Part of a small language model's weights: 3 heads of 64 (1 for keys and values), rotary positions.
MLP neurons of a small language model. Each row is named by its layer, matrix (gate and up: input weights) and neuron, and shows model dimensions 0-127. Each number is 500 + 50 x the weight over its row's rms, rounded and kept within 0 to 999. Numbers have three digits each. A neuron's up and down rows have the sign that makes its largest values positive.
After each neuron's rows, "fires on" lists the tokens most often at its 100 highest values on Wikipedia text that the model never trained on.

L7.gate495:533451588443514457380506425469461533489543458432486527513480510464562449492616499520501484506479452406508514551547400556505532560492502474389604571542498486586395484495420478498449531530564534553469495430481536460498458545510567456518506499519515475515530515525442458502437508460495481595389530449488529483565468469521511509483484536586491507591526554484516516620493508509530443494456
L7.up495:542567443484455465551516541524601507608558615594491527449574483628490480529495542441460496452435485545547565572442500528493465461510481522421424531524497495555510467469459448424556417464472530466447522515497498517453520545480490514518471551569519585513518489512558470480510525572509521477623551518500451606500452477567512447483560488492505480452530449536537454536587388534435501470618
fires on: "est", "or", "is", "ant", "us", "art"

L5.gate155:472483352498440537523540580516515540584565481512536480490537511503508442509474444461480413468457543501536530444462578490432591550453463592556466418530529499508496505571487482560429481476564516567486548526579502474509508596516454393574491458494485455513463492401493514454563472526456429578414548444538508488556466554446423572504465567537571505541464426490428444435502541525477550514497
L5.up155:529413542470560440494585493386482475448415507563439518526455397463588504498466504511563490506582465493454541542474525479500482552461475508499529540429440406535495515469495465606516539508582496446498463369445456476582568505545562558450506474455544538512510636572481495499455591421591535500616553514547430537590484487516456476486532462516512529593539517467489589532599468468449510536467
fires on: ",", ".", ")"

L5.gate485:546541442526418461439500432483392511555578547562453423471532450563535402486488465463444565515445493505558412534472454385517511442523442525449481502504420482490451528526461530515453519591571540468505500562550494467422475421442550481466469532537496488488489460454475518606462488482424422518510441429401494483488506447506502425473527555628514403453477537481517511464454576503559515483594
L5.up485:478520436490522492412480487499513454495524538460503479457497496620535411473545551459543568503523446486535494630573561536500515374524475474534430530571418496450541560494469488488485598495473552457571522480578466527523459496493519549513359475474452528491467470493525479565497458432435502452462511450474519459527457554460455509536448587557421525517389523470490459428440534505626488433579
fires on: "s", "a", "ced", "oc", "."

L7.gate155:515482575449515482546535471466430429513500409499512417578543472439551412515491436495487523624337467485466569555454372527478549511477509563515523416595480449483489454413427531504449578525487531480482450471540503519442442405551510475533404555476474480543413510474491491558575497524566488507461483479483556416480539546499477481490495641548511511450524534431511567577477516498438586544565
L7.up155:583445572469484423467477454480499461450527409454443505578602518475545512552455436495526526495404501478469530525489515499509528479472463541555593427610498498598469482536461556512402596545562497588525474536464469497481478539555548501465460480527466480469520503519513479459525472443457427447437448437517554490603435547523406548494430504506427449574472483517459503434466520453621543558470
fires on: "s", "or", "it", "r", ":"

L4.gate268:577433578557501579559599518486480525545578488580425447545516411486571468479543518500413494573522381419475450557534473535546446441472465488544488540528521510539546483491530459486568452419450520526480492476488529517504528526517512489543445463469611543479517608483448561494527484486498470564442509464579510439479383472429486486492521429507519474473446549520481532482479466503542442557461
L4.up268:586438612437375561527503433526428487416489397499476487448548506557576598576474594512531442441523426468520611431499398482506507474511426535480424554485566581475454523491486437548423417500442513501570508440450450540493460519547474546478436574575548419566468490504515486453447451455476447456409420484519466472510414496475520439453522460483470485482504433487480462494462503555569436473551
fires on: "r", " Or", "ur", "ampions"

L5.gate447:490515486488495455525563500424608449512427405599556516530465502522518524427509458523503519497498608468599492506499623398461536569417408483498513494441431446522470444415550455605456531508528538470529511446591491506610580489534420472491534464457531478566495566504503538458418514398518539507534564485523497508549484458453483550430525582561571446464564469544545427473485528458504510463475
L5.up447:627557421436501524449418556551394347548526513415475463482511520459531559523519440484534519512518503529441454493570450487448533464434487543469448525430440510501460539545401500493512580556508581508469517430458414440532512539508507466549549499479528470495506502467525479470483496487498507499554461419522507440593493540453489468516502523494478539513546577508477499476576497339444535606545
fires on: ".\n\n", ",", "==\n", ".", " ==\n"

L5.gate240:491529486573542521536593554449538530570420477592628416543452455450492481500457524515475457453417537601517542529459519494400447622524606522535472499480569538508552503456438539443526532558603405499489527492608473475521499443504491512536456485509455547505459503482463485528523428430514460545474548487515507550544531465505473506432481514559573459465548474493549514544622473514506544424569
L5.up240:493528451542518403493479564541659461553423462495547467557473512455427475429585538460483415467430535544473508515525518505465538604564538546498492474491616594473541506474416495491588527544445452477519515494634416505450438427509544502463519435484460561482466476507533508520555465457553528572540560588504480472454490503437540563514541507624523520442546457495588515510561485492470509432462
fires on: ")", " (", ".", " ", "b", " as"

L7.gate173:493484498478445486586441379449431491527424550501487478481527483584463560509477516549595506432483461534474477559516505496516530536435509491523486537461461519474453523498539496530511571548437442484450550433545612443546519479511455465467485443467503464526478471494482501562549612504521367532392513523569507454516467433514408562496536550536480487556421407502538475626549612383557549544592
L7.up173:571503528593572431452494442453479544521441549558464550509539530465504533465449472502445453467443494479559459584494447498480505538634498485516555527534469433581536520448501559461489499513578475440569550566553476550493523585410480524459533571452442447537541519632408429468514506476477518469525427574484500497470466499466362454433404536504468521485505488543595339498508559488550460522472
fires on: " ", " Pro", " pro", "hip"

L4.gate47:544484457489475451512573536482485485455471572587528464436472537415597419552518494454527475509462541550522473493422525463449496547447486589597514530427469502577499477551505437487495512515514469540522521455570435366615475505513526492616473537481492513518510514408472494455615478518516386526419527511489581522578520513427487531499541507484449484616573456493591486486538482445457513571485
L4.up47:581529490486466439486499551533473433488574551616516502477459510471514423506500488450496518571506513477490507505434499557472578460466535477578540463485585496560496588523508527473443435457424530519440523472447561525500469481453485522491484562529553480486516550444510493509556516474503559569453555572538467559517438504474426450425601516544497493557624531506542332388439502412381544554451
fires on: ",", " rec", "ever", "cc", "is", " a"

L5.gate306:448518530578501607468537439450613521444489475408452615444504503483479533443488544557434472461561545434430469417558507507442504472482545554509502561470574557583505478522510476519487477542535489461494540509508475545538462444519545448519418455512460512463553516450463503515539460589494407467488437548532418492546529403521573454515448478454570538499541490456574517548441460403558544525561
L5.up306:477558498484529517468443509484442471653468609458507542529542529524479514529468410449462504593471477474478459473485524455515485498641482571415513484441526477471449458532515557456501532560491480502482484510487584450571547486519491487489504493493538472414474542596415514510464601461551462479482582468506408547469510478450479602546504473502566477372524426419501511499448483525526482441534
fires on: " \"", " On"

L7.gate374:491508493476521502515527454492518410582488587503459382538527549563453453468455474554569439564422551607588420507412465538535461461516423435560502492559415438552462546478488524489530521509469540492572474583499476515607539509507430503583559450453523476492488353576524498518440460464572511488438459498549488503488565419458488488450533433452484476579416509515459499466547511509510460534551
L7.up374:467535554501507479482493434576575554495512544547561515486488473542581547502475515516594471521453563493549496498406575512515450497533552536604585467513444500517531500483473429462501490450595426525475524508479519489570486517476427463482514425426386600506579392473469454484503481506502527385589550456585576487497472390521541453570445484472485517546471509453507437513515582527494554436511
fires on: ".", "15"

L5.gate500:494531455471461496514507416468478497493503456445524543513539470522505569456528473461576483514389602532455568421459485526515507488449497536494503446449504519451460532515517551453440486620440487463519493418487556436538566522526418430472561510438523479494445455435508409483506448469521451577513576432470515470571684529505492399562595559565517432486513488457534457442388524494561551562497
L5.up500:455485421449437526486508536436505470428466473494406477545529455539500433555496487496505568468536476533484584543466540543548527563469444562531509444411498415483486557461482480548488470526439462590489546434467527477566530419434449407464506506424553527543580503519438491455485539494517512479472531522473571473494428543534505450553538558484490615586434389538528527467570552423360464417522
fires on: ".\n\n", ",", "."

L3.gate396:488365490495485461503521381411461522427508524440571518466508450516460544564434467552539567466502522526486554508552491533431464583438498546409444600526394489515512450456485444527459545574499531530543433453561412505566559433527490513492460518471562569359521541450338525593486456518524450501492463540496522524472590484539479462468476507520444493598549483525528448563463529436520478535449
L3.up396:459469464531506527573403508504338521466612545499487513473533522567514596481490522428443515416488448495601489504486556549463404580464574531497568563468542529529555483498555503528524507491518538497482511505481532532500517435451442492442511580470569535525562466471494513529489443555459465369553387534466547511553569517538508453519456472577487466442478526472639472523468527443491529509519
fires on: " work", "bum", "oun", " December", " pro", "\""

L3.gate223:510476434496547498499579530566571454467607413548441492455407469493473601518515474500448503497516502583499472608513557567470516413413470526445597508525474467552482474537423557499505520432417481535455582541481492488535506491457453390512466488486590514470506657462487534501485592383574482500607477480530506550486535497479532535504528405552494474494547492507499571483467478511451499486451
L3.up223:452526467518475466473509569501420450454514400462466481452512509633500507454520454487404478471444459497527491470515418540522504508451539521563489540499476601509586459538459484406483606571494462438508519406474528609478457480525525485560355503570542510533453413528451462462460533437519395380555483424442451424559508496555523560531480451513477490474595587403531594469460441539569487472595
fires on: "ur", "st", " gr", "r"

L8.gate504:516460467423468559590592506537433595434570549397526459517518522526545534496541489492470529463401517550430490594428506473447491449429434523517557533467515601474492469486490454477448495464424462391480534492418575458471528507448569424532475540521516494457421505481592561499489485565570429600411547480498550416536483457478475431465508545512520471545476446522452424529414585434383537515526
L8.up504:518452632480406577473496427538471521436474472529425533506405548467539527533486408440490439506533535454529512511510506527358507451517446541540437421523458533470446525418462467553500508486511452539512493572501431489508543469485572485458453503490600554424416488468547460463471430502607401540465552480475574428509481440486485464513425558445459550536420554506473492486515578567558486473431
fires on: "ag", "ich", ":", "it", " ("

L5.gate145:436555442513569524461497534436443536528492505458472530500485600572478578509496522542561590466488402543495522413432467472487518480473575517458502577504521446458469452501605604544416468484455510471465437576442458532551527468500558528491427400510424486407473491546466595533582498536549533408483564562496392450591558457509561524601547561460628525470588493508523530608488468500562509453538
L5.up145:508512453507480566571489466497476527491511488491597499532590463397493465451554529535452444492532427497480580449503472527439516529503591556531521499414442385485526441477440642499430526492394494509511502541477478533503422496544484450536525438533514529497415574501418583516487521488591461499441443484427482497615600509599518467423367466550538428545535370451492552533495496527460527503530
fires on: " \"", "'", "\"", "-"

L3.gate190:459492509498486541555555519428495646540560473558446515467507464520464513470521552521508545504465468522560510567544390465484527458514464429509517521604519503462472559597467506464465551497432484502488442375579512595439495466413460499545531541476463525394556400499399450566501535504476500455390553511496501517479551418405433480508475491539482406492444456549490434484517597431602537451401
L3.up190:540462396530470485487455486435436555572465515554574522553542525501505558490482565533547440478433429562491534533478470516483474492523582492467538532663460508501516595553512651434510543426527506489451562461552500541531490513534446518410541541392456499589509512443456452527576500490469547502596488524534534520465488518468453378436411480536572566421484522480554538518506520506541464428567
fires on: " pro", "oin", " Pro"

L7.gate496:435523447462456476502517500465469479509451412523485496499515483546530453532495518503535503570451552514501507424479402521490477524584453532430467454523521472511482517467503633506547478506461494458492514487502530502535482493365555472562526438390610519644549542513544514495507498437546548493429492533473548495531512432486414517415542567551451484620490622479555553542464350440527531475510
L7.up496:496585548474477517482478514487633534566441499484499517366528477576508458497506565465467531473437535544500527478455500561490437502563575579557395515530481403515527414590456598504572430511504462387544448531426465526560447461459525521490521422478439514520548514560474412469534532407485424525638540495454475465488426497561465452410456514490502499493513516438449496456422529482554517491448
fires on: "r", "-", "i", "is", "it", "est"

L7.gate66:581371507487560543469557542482369478458436442524409320547430377559403505518451453463536430577564527439621471581436430482533480471519543494576538437506413532500485576575468523500473515485589526565582517478484529512508444464539576449462489488437594559493556462512466525544467484440503553430486499524470578453477536485517504425436551505502555533482442546518480523542475519468569530450499
L7.up66:408447514490552492450461503458519460591552633477434483396466424464454442417537566544488520479548551446477528589481551465543444432482446497559556519521526567561652464531442471445525470472468464402511485499458452550526516446534551518461514511464457576541480419521579563503483514482427465502545543515545563603527570426465518481492439491477519572535484484443490500478523552539548505585524
fires on: "."

L5.gate44:438477500519499521484500550465494426538418404547579497533441532377454525541510461528522423436539524503528490559546489554428519527524537556437428541515518484548522520473591512454425568502611538545461618524582435470466522540542500528494347479481526474554447554430471508460488356459471485525477556518562426542491501501542464580470465522469525504460589530397580461589543396514561526431463
L5.up44:423496477615527593496473525551523420582511458567518482499480529403440608412547564548468472567489538434472488529515516596470532489506513465504508526543507608552415504543489520494448538499546539564427548521507527418442531592543455456504439426432486422417537449458532481386560467466500481395476581497518474553500505525516574428512534446447503528539480427540578494556390500502502494449536
fires on: ")", " ", "\"", "$"

L8.gate133:525471521492534505442518446468538486653566483567512437479525508432501506496483523441441519548486565541515519499529445439462581536434530523568508454475378506465480474499440522516454428523557519520481412411611523566509492433464467454597531566526480427510456482505402489530579460450533450535488445444493506545521506481471485494486517463578477487451552527467613566531484647476598472464475
L8.up133:561554550547496527430510608420515564606524507476534435526473414564574470580435474452473487488462469471453481443549459477531587540588533492555520604440487513530536519579556484436448431476547490410524520407531474633537444431515424566494485540505503485476483531620508482548564529441489543426558423526419552513565432520454518540497505467471485549518468598441563549563509523452520498396538
fires on: "ac", "re", "R", "iv", "oin", "ar"